config.toml
n_layer = 16
d_model = 512
n_head = 8
n_kv_head = 8
head_dim = 64
d_mlp = 704
vocab_size = 50257
activation = "geglu"
norm = "rmsnorm"
norm_place = "pre"
norm_eps = 1e-05
positions = "learned"
qk_norm = false
attn_scale = 0.125
bias = "all"
tie_embeddings = true
parallel_block = false
extras = ["capped logits"]
init = "normal"
init_std_qkv = 0.0254
init_std_o = 0.0254
init_std_up = 0.0254
init_std_down = 0.0254
optimizer = "cautious_adamw"
lr = 0.000495
beta1 = 0.9
beta2 = 0.99
weight_decay = 0.26
lr_head = 0.00819
grad_clip = 0.5
warmup_steps = 309
schedule = "wsd"
decay_fraction = 0.903
decay_shape = "linear"
final_lr_fraction = 0.1
batch_tokens = [32768, 65536, 131072]
seq_len = 384
doc_mask = true
train_tokens = 578800000
steps = 9310
dataset = "wikipedia_en"
MLP neurons of a small language model. Each row is named by its layer, matrix (gate and up: input weights; down: output weights) and neuron, and shows model dimensions 48-303. Each number is 500 + 40 x the weight over its row's rms, rounded and kept within 0 to 999. Numbers have three digits each. A neuron's up and down rows have the sign that makes its largest values positive.
After each neuron's rows, "fires in" lists the words (lower case) most often at its 100 highest values on Wikipedia text that the model never trained on. A number after a token or word is its count.

L5.gate495:441555489522513485486410446510506526444457511447573424623508434521524512417520479478463463481482475436539462564477488505544515472477469485441552532510601497513534566567484498609557534588514426535495536486502458575553541498483456433491496503516524548506528477528454469521475444524544415518497478457493465522499466502569521505477476457528472537562479468554472499480522481476548486483470536470472577540482481523505526536579537473571492459523562513519517444473534508548519546506519491518491519493509460503517455487497472514524415466458543566527535475468520539469544457492465421501478460457494541523555498452508511505477518501472467511431532406514502491501549488430569565522470476500464400552478442552551436506440510523584489486509505451466542452540588498475492527469462624
L5.up495:452532492451532479491543496503512470533445566487490477476544499454474553435565497538593567482509600404550496465462514438511513509528528554408528525551524529507477529502522536499529514554538540535585514510527477528530470470477480519549540532494533474538451555487503491449466475471520444538460409463507447505446482562545481476491534527533539530536493469490465556446490456425499484539432495475480447580490567462484565496509393513538511489531522404510510457496575545536461472510490529515510491488533477495483529537544462473521584538519495483514442491464478485461541557502504525512475502517500564520567492485578536501490503463478499498509537626495492618574504452488518541546476447439511434484540499570538454461504486555498477502589426484565497497509447532500578532485556536
L5.down495:515459454508524536508514538531490575507523497537487556501493504529540577503586572547422506443428504567478510490450563539551572548550567569539539462479480503476482474496512497572557479457523557461532435466506459486523413494443502520512488450514432455396532542489437521516524498516414517531409528516550546468459572462430511441518500549536480459505529528505491545525473515454453449510473544523534501475489466509503471481491430568463514487478494481451412550528497459516458522533493576457488453578496551483446499497466462517621571556477514451473389511481474448520552467449468467494497419440536479467535434495495487523490600469475510478501506563506465487460477519449460520531530534550584570534475531462464518515523501523504557471480491453587451608530438512469468471526468450
fires in: "which" 40, "who" 25, "that" 7, "do" 6, "however" 4

L10.gate305:498476499525616509562470486499474540545453477500486494455562496537467561499518476603458476546532533496491466475508513420489458416499474481495435533406537501515492483452482505494459490541433463473518571478503562523510498498488496474478454541521479490521554563530516457493570623512563455524518545531418542450501528508578530488490457511512489439496485449494466469462539479485436523536537557531457501459452516525491507474551510579454481463530483527478471419512535494507446443526533495528461447519460494523586584490552496460518491477497502447528497533504540502551442457454455555442533453493525474430435522507469540480507496422484512444481504526499610513442491519564508484523512555503491459478567497558494560516516523440382497498469422485506496527528573461596486468509603488
L10.up305:568496551513570483546416477449500549486534467471490534493462535494529472489416449541463455533484470512536514513474553508466459574521588495448503405480492452551554503534474523497464511391428504470580565486445522493460553550501458500437471525511502523539506486459555505547467538431492508443541448517454481558523488464557469489495445501551496426460451547455458480542567588520499554563498496487558469433510420504532475483523517504521451480528505544471501527494508528441501459524499517505498460489500475425562535570496482468512506503475517434515580439505447528519515506521463591498501505528551515457449471463409536541440493409473489520505482491487591516486455538526426517503478545454531485416455476572458486545502532521538473512444508560449471458560474473527485497533471514
L10.down305:541519462484498509480508492514496501541495456489521450513529468485434533507484509534530504539468453547544537440501494500504455488532439474457568478537489535470482494451506590465477483511547481453524469497524434537563487508464526591435522546466527500536548471580502506486515497515509427547576488517485453486504496489574522585454513493533516552472442581508470416566548590570537471518517431533537471533452579555473512490510509519411510523450482533483510537544520509493501558483475452495453502423474529467502470460550501497541538530452501433437493511555560488475397523492451528460463446459410451536571484465493518540492482522483486488463521566518480481464597470475553506427557553468557449505508484454507465468534608491495477543460445484500484483510521590499518482533555530
fires in: "to" 23, "he" 12, "then" 11, "and" 10

L2.gate500:418493399495508472493475464473505537517539467442477543548511533501501461484501547543529528505468493447524511482493510548538546509490564572515509527535526551481531450439469438407488426483521536465478499513520441520526537508486456498484470474530494513472487566501507585531438532489473477481557501564483467528563432455523484539503535482506498465474482508513518447514483519502541470545456478454445518503488540539449521553467472438507451442548566485438540467571494525576457502498507543517532461436440480513493524558510539501501494534542506439465488513511536574443498420513514478553470488438526459535470492467436528452459552546498465474488545525596492503488569521506555438558474520505528475550423494505520417475466477481520493512486494526425510496473529600478521481468504481
L2.up500:407492540508512505547490497468486456525522569466487478531487470539492465564586532517539490525524538438430450519507460489477520499502560438456518531518445508524549427469425427575500598548459465515525490472499503537466540525562502446484516442469488487462513482565475494499510511470523496421390518535466465464493553504473483462579459436497489502520518582544492451491511430512540499537519502552552496472518535434461496510495525508496468482497438531543488504489492519444437540494490472540497454499462516472483480576482456467521431510521485456453473472497588575522567503468551478495546481489531430488453517496472408540508557408484503498551539479513522521511476515437554575514513494529508449493498571516520490603492493497504492460465486467620441487397506478447464516483504548
L2.down500:529446531506526490513461436515552517417547499520528497530521484447489482488520493492539524572509522457469591543499466498515537431570514469533499493534507524499443536548560565487551527456522470522432463561420456441465551535533517509476519544452569448400549488482463419550496430528543552523504487539451539458482461485484439475483528522467514529550479568495421537460484468523463523488535505502462418553549525521500526531515499476474474520546545416578541483529518499440538495453516514454522520536559494522474487497476461459434464537439479465526505527487496561506466509507501465510486485541502585602534481531470503501511470479557507459505505459388503544564510532447526488439505442401455512560469491516553509586474513486518533520469455475386527465508485457501551514480473532
fires in: "used" 19, "lead" 12, "about" 11, "killed" 9, "use" 8

L8.gate660:513535555495457485523452531441584504425467461455505498504549540506515560453494555504512559431538501533485443547533487575470491477437492480466529465503525482563501548551419484549425488535509446444470462535411504466489459504471494428412520492458468463481516507510539521489472545488559531477490501527462567488527470545502565463545441563437552564476568461477523524450493517452496484501535497414446548559512463499444601476457557542514412507567549555560454495475488551470516468523503509465515499467510517474458488507458542522538438500514530518544554411520537499492552484513476580477445552464534507577528461447573510578452537584522435493505518410490430480474500551444509525536489448535467420502572501428555488445506499534477476514517474481481502479477486534508465520439493468
L8.up660:495499408556493494497491507534440467507499558464419485419553530569506448520474531517475470442482469496465453476451495484392520391531465521518510471501428485499471524466491554467403474454448472500521488506538465443519520488529504470490480544577450429479489521504477538559488464540471605468492442491487511473594468525549501468575487463478539528532544514438516522550537501485461450504481512507485527489493490520539504495485553563502540480549513487488489585504495521483485499504526469476497451495463426473495466487583537487511503438480539469512538501518478466513499518496489509448516525451468537541490528476514562571501495493475520503512468527448504477529576447495467507533544520462512472488568462544521555558621497542433526528402489456551464521453504481492491430460529463
L8.down660:511551565572508506428512520500480460459486476564545526508554575537468511466493486487483481452526511471520496479484500568478503484435513441462468450467544510562495506499495491590512477525487466517474475465530487563553528452498541477492522524448495489511490508581542442457497538452546540593494577492508482430472538496502470503503498503492497509466486488462521432496504431479506551436547511484488494437509476524478542445544487441466506521529483492483539456557528443470553473510443499444527394495491517381570513447459443539536495507474568481532474526529476597547524555520572389521508569602531475523537457596444438452547526515507462504496426444510406541491522511407511488485490510493491458453493511421499527442497492501423565513405506513481559508421528556519494500439462467
fires in: "of" 80, "it" 4

L8.gate40:499462481509571498447467461535542451552493564447453572446480515527494501403450460484416461553503481457561525417517601504429487493479548413513523431511526517437433427490412561461521469479489544498555492432538445434497509513513451545508460528512462486522452500461572588518521529554470473518506503520539502471413494515519480485526504550548538523481558503494490468561486556451467565484546485523500621554517524563494505477475452461558451449484533512493507417469507400451551488521477459463516519513510499514550557556487505491506470536542562519464575495517501554420486523487560494515512478506526553526485544480595553439560532499517511421474471583477479504507516468498427491532517461413567525490451518521524556558485490525527516515564492487523513514525457515590578516475479535
L8.up40:486577500493571486479490481501534437516565484457427448425553498506557476512511561521509512505468474543463524480443494551494499516503499382531492461554503552566524419471573534506433477520570563510464551501456502505428520511552518477467541530448484504544456553442575526577528541497497523463466464498504478516485556509470525510502560450468517502589501500458501496379512512526469453524423519551475529535500555510510488515499510500461453518503495519465531430473463467421485529530458475553525489572495457446511492542528480478470527439593490549495486525521459500426494504566467461543524455493507471492469467597526532478487485525536458534513491541509421474488506586451560506554497486488516527574491494483545502490429564495524454555584548443511484543464495502535487441526551491
L8.down40:560395499512487506541565447483530542537491534557516569522502441539416518521427382499492449493535555450476501422521560449536606504530517528573457459469517500454482511499547457507489499476464433457433535515550470537496494483517483522475516481542460449441494510578487488486517475504477506466532487467511497478535495426579506478446515483477467484538516517542586545528467511519475525418478514510483514485416490486533496457488419466499502420515481551507496461492434573490464579530503431468510506548441542472439530529613491480598491546546508522478457555485525500561525448567566425597470535502504484460462548505485482499466487573543474470568515422513473514521516484502499459528529541511477492472514459511488450439494467550490439438537471545511504560472536465465450499493536453
fires in: "as" 58, "because" 7

L3.gate456:530457521548405516546526546535475582479542563447517441518501486531469520522474449474525462527512580498508456523473526504522508555516493466495445558500499559612550504507479453544501501471518521517539424479468461479535513503502522511611461499535528518495453539453548503489471515511558492462497500446498523510509475478552521491509505417471512549573475485450478461453511480466525511473461509398513523515484479463536463494491442475563460530457498557497556494518493530474494529521501539539508533483527511456476574495591502572469509551431518459524479481461492452482487468496467516499489467471481538491526497555517551471478569418428494493506489466395540481510476483511498527480490482471494502432548490567570482443480480555523490466481492456508502530455517455457550571431472480
L3.up456:510508493481520482506529510526453527518497446442532527470501498538499521460583535433522531509563567512558430525459532502485533536476481543468454568516496521509458538483486513512542544467555518507483540499518461511493446453565542475453498538524615512577521618478466508469557508518530586496472462390414490457466495502548505502451436466505563562443507451500437463538445443546442454489551464492494524510571504527510504483511538505479527499551518464533589484496489457506539502477515513543499533553493560457555541422482568412509402496495497411471511492503498419466548555550492535507450498490554499565521451488527559560510475477569527501477506414551509526525510400461488526508531493493550543553526446582514507567495504547539442488540543503540536519485439477409498558543436565
L3.down456:579457516538508497405558513522486427492470491501535497501481515511501530438488497471513420507489527480557467464474629506534484577562475514539490475531503554512532511520517470476536504484476514493532567479475530501480493539510502462541546489486522496549465491491491516430491562472506489515496503501497463493463396486506507563499492440492518502466520471529491521439461457508460411528541473484510513451586509497540429556537502538538556533510531517465482520598468489523418433487488482465475453442441403426503552474508471485537503511507501563429470526538582512416470497459509482487488505441450441470574502481489455521489478574497470496503540528463520499474476528527499526553518557569514529521502505587491478489477505444551515503565468511524530497597467518481512421513449459
fires in: "who" 21, "that" 16, "votes" 10, "ref" 6, "turnout" 5

L3.gate626:400517430465511515537466548447438518583538452515515460455500498515471479517503469441464488505474524471523504560498511520497494452520475522492491545466475537507520471431489499483482579514502483568586518558549479481510460545505448516496486466554496538495524543517509485564527472520467502530484526455473475474475488467432436492472520463484487547444468513558505507522469494496548484592529441502546538509533552527454512499449496452525522433446494503460508447575549532593514511475516523511470490480506498489472446518498510463528445497507508481538472527521483441471536468509482449569440487487581430478579478534484526497551426559558469524510535496555522536536462551554531391409507540524548448555478519492456464549481526507428434505498480481479447598454528467509470522479438512
L3.up626:360494459463520480484515481541516518572461438477513514553461504480528474476434531544526471548511437537580515492459545474515511469528425559428480608456513505508519442517518459434482525481466491481540528452492478491559590505408464617500505489464452486443556441519486510537533609513494488562508538508499481473532518460497548484544526494421480538515523619512498499554407505475522485555455483512502512498534514461447452507516579494580521482511497543500537510479567537443508493468497541586511562524509522519485530554547503454548421539492502452499542569513493547445470522501473492455491501481497544499481521547459505514511479508459482454532484552558518473508500520489492470491471487438520479532450536555491511541473485481500447527541546483517480509476472480451561491515378492
L3.down626:589490406536526533508494538448514480437459565429475544435523459445419514499544615554505529473523565560477557463599483470512522504496516444523455459541566494460546528515527516549490509487498477483492427533443520486518468446558542479460495528492509499495432517436529453456559549491519480469501469483475513512492518550503375473569478465524472437454507379495471511503563500500475471458438499402485460475495494471533599496492516531448527467560495478581488486525559528464538486459493399542507529496487484566527464482505529469461566460431531565524449472482484563520427497550482456518544484537535502524502519501494453536438527451501511463528533518487499532487527487479480549497562559510501472475574523484507529552504537448534481507505434454465452464550454563505525496526556496
fires in: "used" 21, "served" 13, "use" 12, "operated" 5, "known" 4

L3.gate86:501500592514578520450496445502504494471557509478510474566487521447466471544499453453553466494430535549392448515503545555470426538541472518440459493538526506516532406576498544439557476512550500474514500454535480459467495450491492491473518410421565556456438485412462496564454472533496514456493515462481583509523519509519439536532478478461499449501543470517551502420512517472411546560473467491481517475483468497468471569485503471420563519433549453537504472506444474454541567518442494558515519508507542521525487532506536542470382526465542514486491458524431377460481502498466472463441478482481584553529475557489524514539518474520532495470537475512512459540426411443520465515469456514579550499487420518493532482496510491503415438514533511446487557474449514454501500494438545
L3.up86:440560527471482458439472549439487475494535600475488556535508512504540487541472523498529510497506506559418557495513463556555433460482510548483540448638542478450513529476509498557499501484465458511461494507524505529552524516468432502449521500532473489475571532471493543516419485520428470484470533447499526487540507510492473479487580533462538459423549475549532512490525582472478504578460509480402477449528441520469507488547491483516570461524447456469544511569446534437585417473508508468498521461534441605535477515477559463497491479436516545479470505541483518472467478468444505525501488487471512468474472520452509497556490489503506546496425390513525505486421531538468546537528527582546522434443507443469467554468535549485513550466406472428557476548502551500557424563526499
L3.down86:392481574501496489482477410415540467450435422524536545518499464578584498557566504465522461532501488506490526548536500391500537455529488517506508495492495462533439514529434496480434508528427466485583534461512529517499446496506586553447472542483446464417564471500496431492506547550516480526546446485488542519586477534491537549510492553457514445470474513534548487514441570513498494428488473478534533553371475459460435489524460539465527521463541476537500466468486490527535465507470487511513542502526473463483500515503513519412432466524480483536557547439501575450508534486454545433455445461458507439484506492535510569489487432458505477502435487503505525498548576493530490402496505502539494569493457436411546534509473456567578561492476528511503464503441481538442493470470510
fires in: "which" 39, "who" 9, "it" 7, "88388889" 6, "05138889" 4, "1988" 4

L8.gate172:541513449435549470514518518504503537573432533512550528500520545559589435573461475479451499566488456468556538476434501474446521502447460494414554489454558535477517534471546480488464495488469417516527447503511504565526479557495543546513499495510494517533435542461520520488488462503522477438572468565459537464533488551477551507571480462435565413444434528498474504514482461528437497526493555509468527479476535455564449509452514509520502519542519524516468515480588510469499526535484430623516467548415500507539495469451442566464474470543488492475474522542574571520459534482531523481458522461503460487560462530429463499603551481483526488491495465443503497467465467546583475458495468503531450482514499524555554542475483524473544520464485508507502503535444564482528488492445495
L8.up172:516497506503488553563494458512514476535523565450449444506551505457533481502506564575525479431477512500498545487472389392457523427492475486489473462432519500504565484529553496416498522536561479476533569516542454500526453560481503501566550462494536450474511473511553488537575447507559529483465452462545538531500510518507525551470445491554590512464461560433434469499523507540512381548512520445562476461447496532528465527444391504501544451536461535507517465461467563516531501516527504539500519563531479458493446390439450457467517450567482515495488504557474555471459458506452501537602463542511468499483476488437470486501490456450499461462525567460535597542446507465521525518494497399481516550526424492519479525509499471483442584536450443491494467480455475466512507527510528
L8.down172:470538528462483457582484505557523440512469503504520528530493530528566482533513565506514564493492428483499505568547503538541505511479480420523434471532519541487474458503452553475474531436520419467489492461476472449509471535513392498547509439499490526552491445537544454590536450478480477478517551509485461454465504479489500451506478459497600583486463504401497527490515428511544506569539475517471503515530469540555518498539478576498443437501538506516418434527478483496457504479501523480517514571470539499493470477519395507482525479476491492496534524545474539537510530506525493582549433458483509459558457584521436545514593506551474537502533552464444513540509467512460543558484508471496519513418472462531472441481495541448430488527465506534492555493546500478524408503429412
fires in: "the" 24, "to" 24, "from" 8, "assumed" 5, "on" 4, "of" 4

L7.gate601:477506427514384451566537500498479545510461486512460443459575568520496469516443521471456432569509539551472572516513437406474558512501520455527525503460474499496511481513543459455490452450499513509542510554421516442492528527422536511523570426496466488538473566498503508530487526573501511494490511487518496420460481482471468424547471500512468473493469548454504449487494518448447491560503577442476485486434465470466467517524479572500533510537563492520461498568536466519481460493529394540531545443545522540526500455471540585492525506503555541516555536462557510561500440556476521510496409480434541538474484511444521516492480514481487465484524464549545527480524518495562516445522414486519449407529472521518562526514532523470506520517416548441525448390450505453433528497549531
L7.up601:479464483506437485540533536510480585487507511517509448493569535496525485475447507489468520569536544573473530522523441450447505513488470430505520486472501559509557496497535482515468488458512467415594557546463506457550570516469586498525539486502510492510480560490486501500546584553500480518510461527447529447527500489452490436548479537445467522508477521514502439405499500447451470535496558423456538494484535551400507474500493563467487493520515473503488497505539490551454482537548415557501521482489480512557496458498550576434487522553542438521541527457535544518550476506471449532467448401474519539491469508480505472561462520481466496501526455508456506530515534472545537447539476529439464475564514546544552588511507534468498498481466485436536488426429446477424484475514515
L7.down601:495492484520516521474489512547485480487498494513499499545548477525531465507530485517523479456486492495524493491500507454511486516485461500521491497519494480455481490492532503494530503503516499519516464501556489482488471518498494514528520508512532471506488483494494497462493505491515466537509476485504516487509471525537542465502502480534478533500525507522487489536517471499505506498519537488506454529522483502514487489447498544533527480490486468509518488511459460485529470516443333490518517507539511503486508496498496497525556522500505536488507537518467473484522480492515528526521418168482498463481511498494506477490492478484469510488479514513476507464484480508497518528479486489490495497504426481475479469504602489505482481500517524488479518513484535504530535495529521
fires in: "the" 91, "s" 7

L10.gate526:552537519523496509504532428565551483533523523502516515446517565477550511504432526554394513519600510494523546481533504520489564427535481519449570465540469519566469460474520549500522499518439446524568415499534458392516507505497454512521557581525464486516448553536498446441556547542486490460522485558517486463478480582549533483480612501506520439454502525561470441423414513458452508490535457481426545458540536503529488572439565498570536471451511499415474560537433502438519469498510501487521549509474493504476466588414512456449447529473553519475595456467507472500505485521458519527517431470464453447464517504494511556511479524529457564440488507468509437512505500543468465527545512500467436434467471482576520512535530506499507510496484559471486478565458509515595564525494522
L10.up526:519543513526511464531522437518449584519425490441530498457470584432503402556495443562484480518474519490484513521482505394458515507501439480476512457473524601496560508522529483431469525486480540519488554496481416493559477511609500564497492491489528570499451517486515468516528500550465538546534499505560566512453554432493508408496520495473539479507502527588538550416506472452500465551499502480409535474523471503470505462547503498458490452479488555520477416528523517522544526523480505519467583541478473512572505454520536551521502503499551488534514517505517539488539484571497468518551510489513539498486429434469463548516541561486599501528521459594495542488487484460451446469482458582450497507495465480560523480502538538493576507476465561556484422456500467465464454539522556
L10.down526:454447554485524525534479458469541482514413554443540516480425558507519492535493514516502515545497435460591499455488487469441565492459537484509504487578570520479472467485495509480494513543483489485478500492521440429521511558479448510448476509510507496519517492521469466562523485516477561450548505407483433486505580511608492533495531461509634418523520473462463469526541484447507554456544472535465530490515502516476442583400507434531503506454546456497520546539517502495499507554477489536466516513424550527495476470435503527544476490470517491509479450520487427487553476502541482527574521472534494474540513586437545531535574511534556500434498459476490527545544484490492526498445523426546507506522538492441533477477446534525467487472501533478508504472506507496534485628457457
fires in: "as" 64, "under" 13, "the" 7

L5.gate14:467475511483488501487489471480478536563514504450580523533486541470492485498541512515457492560457475445557505513428485451508495497439428459478535464484438526538578439479551571507504475523544477429512553483472463449498509530508426462457508539517537479402486494537518519564540501536538519515541492475524491544483534562530481440590529560597527507523505529499552448373531469431457466495536460525463548471578522510451490548497506453501451433505443553507451479477458512552494508573478491580500496484515475494606460504536459534492529486446463473459451535548511477457506534563542532494488504496447538510536490546423555494516521464521469574497467516479508421521504432504492516536497491504558490441497472455567532543485512530454545476486426472527378497452533445459451510524551450
L5.up14:507544530537486519494541501473535516517459443448513524531483521490566450633568536491489476447494490553549525497543473493556437485504485575497412540375483505490482479532577475462467464547461516470524507550485486497553491503447502598563489495465503485556449437523543488565601459507502510427491377507526477473508592504542541570493509540440495494532446480472531547430496489516467508586481459470467527465495441549536516521544434456490499548475544578437461473526554542483493508540497491514530524557523493528539527510522400517416469403498526523418508470533532510511494541504448469474558496501470513503511534543457526501514520527518474531532528539479491496420471544508534484465458474524553516526544431534481513557543482446484522502488541535443444434520414413424525498532562495
L5.down14:454470485514451538518497479554515485528421521496519533472485460568464425476508508539530548514467510494444505494571474455550466372532501457467536528510536530506528468512471531516533525562482549499517525493547454439533451486542468488440485537483500461536496443542436481461526531444517467563479571445474508451530512542452499594523557497516465515541543504489498509486471498548520519491474445579500525466483506476498479525546549509506525464521489523533449464526517516413566494513451512526481530455414542455576514526521465457594486470500528499502517481492494499533542581567477429530604504451472533441455513509497505511529484499499508493484459513516515521513532464506484498581513442492405503502497490517478472478504538489508525555494421523467496531441514402461453517469547425
fires in: "as" 33, "to" 21, "their" 20, "its" 8

L8.gate462:495543443470443532551471474472476556418471457503546479502520531486477547508494406436597482484504458468545467480476496475476484490458457509524556516484528476584532506546460466504409555528495458430411539541475441567534481465438464473469491564464541517462490471513505447515449529497455468516521451472400512448520493548478537431512503535378554524488570452477519476471456502479541438529512483447520577505527454478399511490489553455499469500567526498557475441430516530534508508532502491479492508486511474513571456538496461575488448472456520477475476575531502445541526503574491389496496515427482456458543548485500548469536463515442456577516541431429547465499553496480451478499571468499534478498527435571476465475520534481453447485494506469460512531515558469486433462460531463
L8.up462:493417482512508453462482491512535419487556584471506489488514479490502565514529479511556443513523563547453501475485519549467496485491545556489524596492506554563531531541452470503417518523518544508460499506504501435526579487460538519535514495519379568540507523431565481528475504526450522458539491451470509459524488591503473539538503480443561519571538535520509420444546535445564431550556453418445461458560490458475518455514529534460461536539516537501497511438529487506564539484478494534489553506503509538438410452568443521504530505584497501546454548463547451488520542579549493474498498509497534540484494466569479539490475458470503533540480469480471578574564514448415473553454549531544470507502566492562550502494527466452522472458493495553512562494507447453442575477475470
L8.down462:430533531464522506548482457487500468505413482510545509545487492492554524498535507532409523516504469485521601483459454562486519504532548498484426458562586549468505450531566460438476576513487459441560542387500496545521490503450467572511538510476448536489504456517473510547440521501549442516456482441546477507505466525522502539462474541532500522442554490484521543455428419510524485455544503540475547444564493501508506499542463413532504490450508519534471544416485485517520507468486448498529536497546567545512549588539476524477503507464583502437467512458473482543453588456531473535480572482499472528480550521450539444568514528474448519519529466466408465499469460478535500527542537496550488462491522483440443481525476471488514427457526496495441497560498541518523474524417427
fires in: "that" 28, "would" 11, "which" 7, "she" 4, "it" 4

L11.gate35:456563560519556448573545395541523498522511482520540472540534575534489459491482447570502507423528515480501468507459527545544528528495527576506541503482473559518495506485464544541517490511547488463582515539435491473490536502517543506472613440546483604547514483503507555498593593504541545459454486557406540502532436500542435446491480526491480510538509456548539450486517529455506545573495499512529425461539469504482584444494505515517518518547547481479528551512546516491506512492512431478533596478495478567557488454490480542472441421490464464532512477469580470489472572471525568437482448446441436501493566521530559574480538502506508481528518536550483512531501491525540524461478441640469512434619539463508489538513524494504592521517436494486522484489622518501495476417513545
L11.up35:468521514468507479533541482577478518536502543565510495487459439478459543505539476544473439413512429534440430523524518491482545487510516527495551523465444561537488518470518587476545474558474570494467541506482493528505471478524523524470482504559467526563504468496510473468503476494484556384468454501483440511441490471462506506525469514515515524562485466595521488549495514490460532494461463472640539471466514505465478463501446428470539541550457453485478516514524486503593520523547476540586538483515448507500500574492457544526411512567497461580486438523515480506576501526514590511532519495462492431547535401503494501542507489486531518530434547541571529419505531526466511456548469486533475465552489557551456491546427538520552458495518479478557485520505478470528519501499534
L11.down35:484495526498500465489532510542489463474486511607481504488538528489465486531525542510525531508503457447533521545474496481483544543481511486490548504563473519520494566486510494492526505506535492511500513506443512472454521492502504505482504503516466494515482532495498483512541514513475486500530478475536520511494489503490490476480498519512502493493495499486501444476507542502485537499452501483516480519513524525508485495487488502508524579510527481482562500513542480525531480446521448497522501491539505512494480519443508513531511523510484517517527534534466521550538553501467463517551467499508501506572504524450569442500540471476498489495501514512548518501508515485505529464548490530475543487490516486556512537515560506473499483504474522498567517506513509509516454434542518
fires in: "after" 18, "of" 15, "by" 11, "and" 10, "with" 10, "about" 5

L4.gate446:497483573527542516519394540547561544476519558494490441478494473452531487451562437447572470553491534550439489484539512479473455534519494454511526465547486503474533503577532481515521453444463512447481521514463501482563520461503563480510530495489489486555431470439587491432487515515522514574455445464454541473545462477482451547501384532480465473448477539529553460582469506472489469439543594447505491512432395482509557527444457492510488574445565465512443502516466476527493388469520525532496538559451491480528637463433509529422400526489540519489548467520440517497457483530459512489437468490474523482439492594473513473491569477526511451446534519513541431464480490441514540536548503489547516501532472484432515485557508569500544506492486416500531496501495489495441548489618478
L4.up446:483464475468484543464453537473494492526524505434491477518489498569575497428460473443448540479561533511573473497511502479455514495426394503516561448497495525519498428422569596540542530494460468497522528503523498519472503547492570482487480542511541483549529537544438528491511477527453538471481509498472524599481468553580456522539451509513489446503532519488526503497494530469518478546571546469471523437407473551535448464534546524517507519438496515515518483464475466427491561458485456442509519501523440484466480508489470432582444512525541506510507488504549457497573484547430477482494534490491503491534509526578474542539376469556567509496465480478556520531533446398478462472552532564466527518547469521534408533455505508480494514487432508546529443538518490489474614503490469
L4.down446:556574477505430548450569513497440449485457541505483510488505538478527528483403568520479533495509490495429444546486447471518538534568476556515486491531520481562464490477448490528465453601511541452473538474500484514489498484478552599465557444501533513422558457472488414523485486519522542532480544539482512502479504557496486479513433454454498550510443519539451528482564489485439458510534527452481511496478471426510462438493525555462542457545405501540479455548462439539444481476523430469521478409506500540506454529530492523514567516507579472515431559527532537503472504490468534555491478484476468521533502455475510514477543513490523576505460557537436508547563492425516508450502485508504502479504452495562504451454463565444474546416440483497526491466501539461553402513499509
fires in: "the" 51, "of" 45

L3.gate544:452536503524566491489478563496515478453506466499457488482494500529551457462489417465492454450459507446492526524467536501497465540463399436463473497485499533464433444559458541505579493490488473500504519517499483506542487500481523484448521485417433539483469537468453528541470493523546449535460472498440532505495561444506504474545469549459491520514524455482516483542563520528478535544473607548462458408552509551487521492543558512539504526526483472541482508417465524476502483452493538375519550479518538545485490472434576482526484466512550504548504494492520547475633521527517591455526476472473495454525429550545497508469484431495501522558537501530497477489461475434456500510511462501512555476541505472516504486512495509413483492539443530448511493478558506519491524490466482
L3.up544:541532558500471524424561521525509458541487470560430476558505538492479500534484513481632454538477539595476459530548513470478428511494550540517566503554464516564504491523491508449508492566574593494544535497492553446498457495519470519564549460445520490540459421432524560556499549492460464494496472431467534462475497586473474631467476470425565505497449467508508477460469539461520524516566485436468494506499491490544464503431398466464509479374523466604493484554456456565531505518483529486504514545564558550506505465589469535547508497467485480487536518513462440539434439558551511468398474514471512527484510450509483428529500522517592561422489496520554510511520492490464445490450465484525592504452511577488482464456524432547532521563477506481506446514428512450495539571531507
L3.down544:527490555467488494487519481452510536513515485530466573493529399585482507521547479534412504492432475560522458446519561505457489506518520516495488511487508533503467524541519561447555464479402503549551478483531469469532553530568556468447489567488476493462496486494555440559570504489489527493501479563506567457548531535544449446502537411492499516538484539426570487572520437535466532488454537478534485490463499530516488427511465549570481509504531507500494474566500526405560526505514554547526517562486468520498405473441480521540511482489546537462509519456499509546494540564489548486478505519517499486497512505548523501457479501516529541534545521491497520536479530500535463562500466547454483517547573532425498494448516417491505444485507515579497418523570526504479564431438494
fires in: "he" 65, "she" 17, "it" 11, "who" 5

L7.gate252:504524591530520425526425459494499450492554535493488461499542557535600498463496456432458459515537508510441601452527529536514510502504486444525591495527475528440566493453505499490523466452512469430563514592451542468476557558414505537558497449539515554554481484526518536502549571522541509503490563558570483489463472403503510391451475454517491451479472477536526467429495490507492543504538522513437570488445551499481503497427453534459473407513468505508468485550502487464485439503530449525575568536443389508538470580519532498407430427485484550462491458535534492514493559503484504541450467463485477490497582484477559443502463518443484466499509540527505547533492479466541467489580539533523519435553476521491481517554537546508437498570434534522534531497478536481541496511495504
L7.up252:502531467509517514525486504442547464501558460532514427448542554487518553462493459496424512548526517537482456505576495508437562573498503436539548470500486449522472509533582570478434463494506443489536527484500502464488496534484605469548565533486494520514522562472534548437464502591491486506542553544526493432458531475498489452491506457510469513521483520503421446426509616471495458476481531426545511473547478504476519498421429511501521554529520516546487464558510457672519473477477471533498482479484499525465520588445510540446516551467435456559478524535515502499505445453531539477434448433457499496472471490516549478483503568550414507423508533553514455474555559461546507510535484530530494494584489514511539509532494459528491459490514424492506544519545505542472405425446553
L7.down252:481514576489499469467515502480537517458512486482498472483569536522507463473522535483527439488497468496542485514527585509509515528492543520497503529492490538477498515495493460530562489501494506479527502518471507510504581517437435501515494490515520470514484519515542531511520579600488452476520512487467490487467530497490567439499452495536455473485488461517464474517500525482501500504486602491480517530480458542488508537475508492481490507447517463509497474503549493486449502495464387511498488541552470543461490476459529507476502449477503537496457475511513479555463499528545492547457373268510468442520541500459500503542528480460482441524504547554511537428449487511521502510538459414466477442454461522499515533504647541526550502513546532477500473513503521478548507475529546
fires in: "by" 89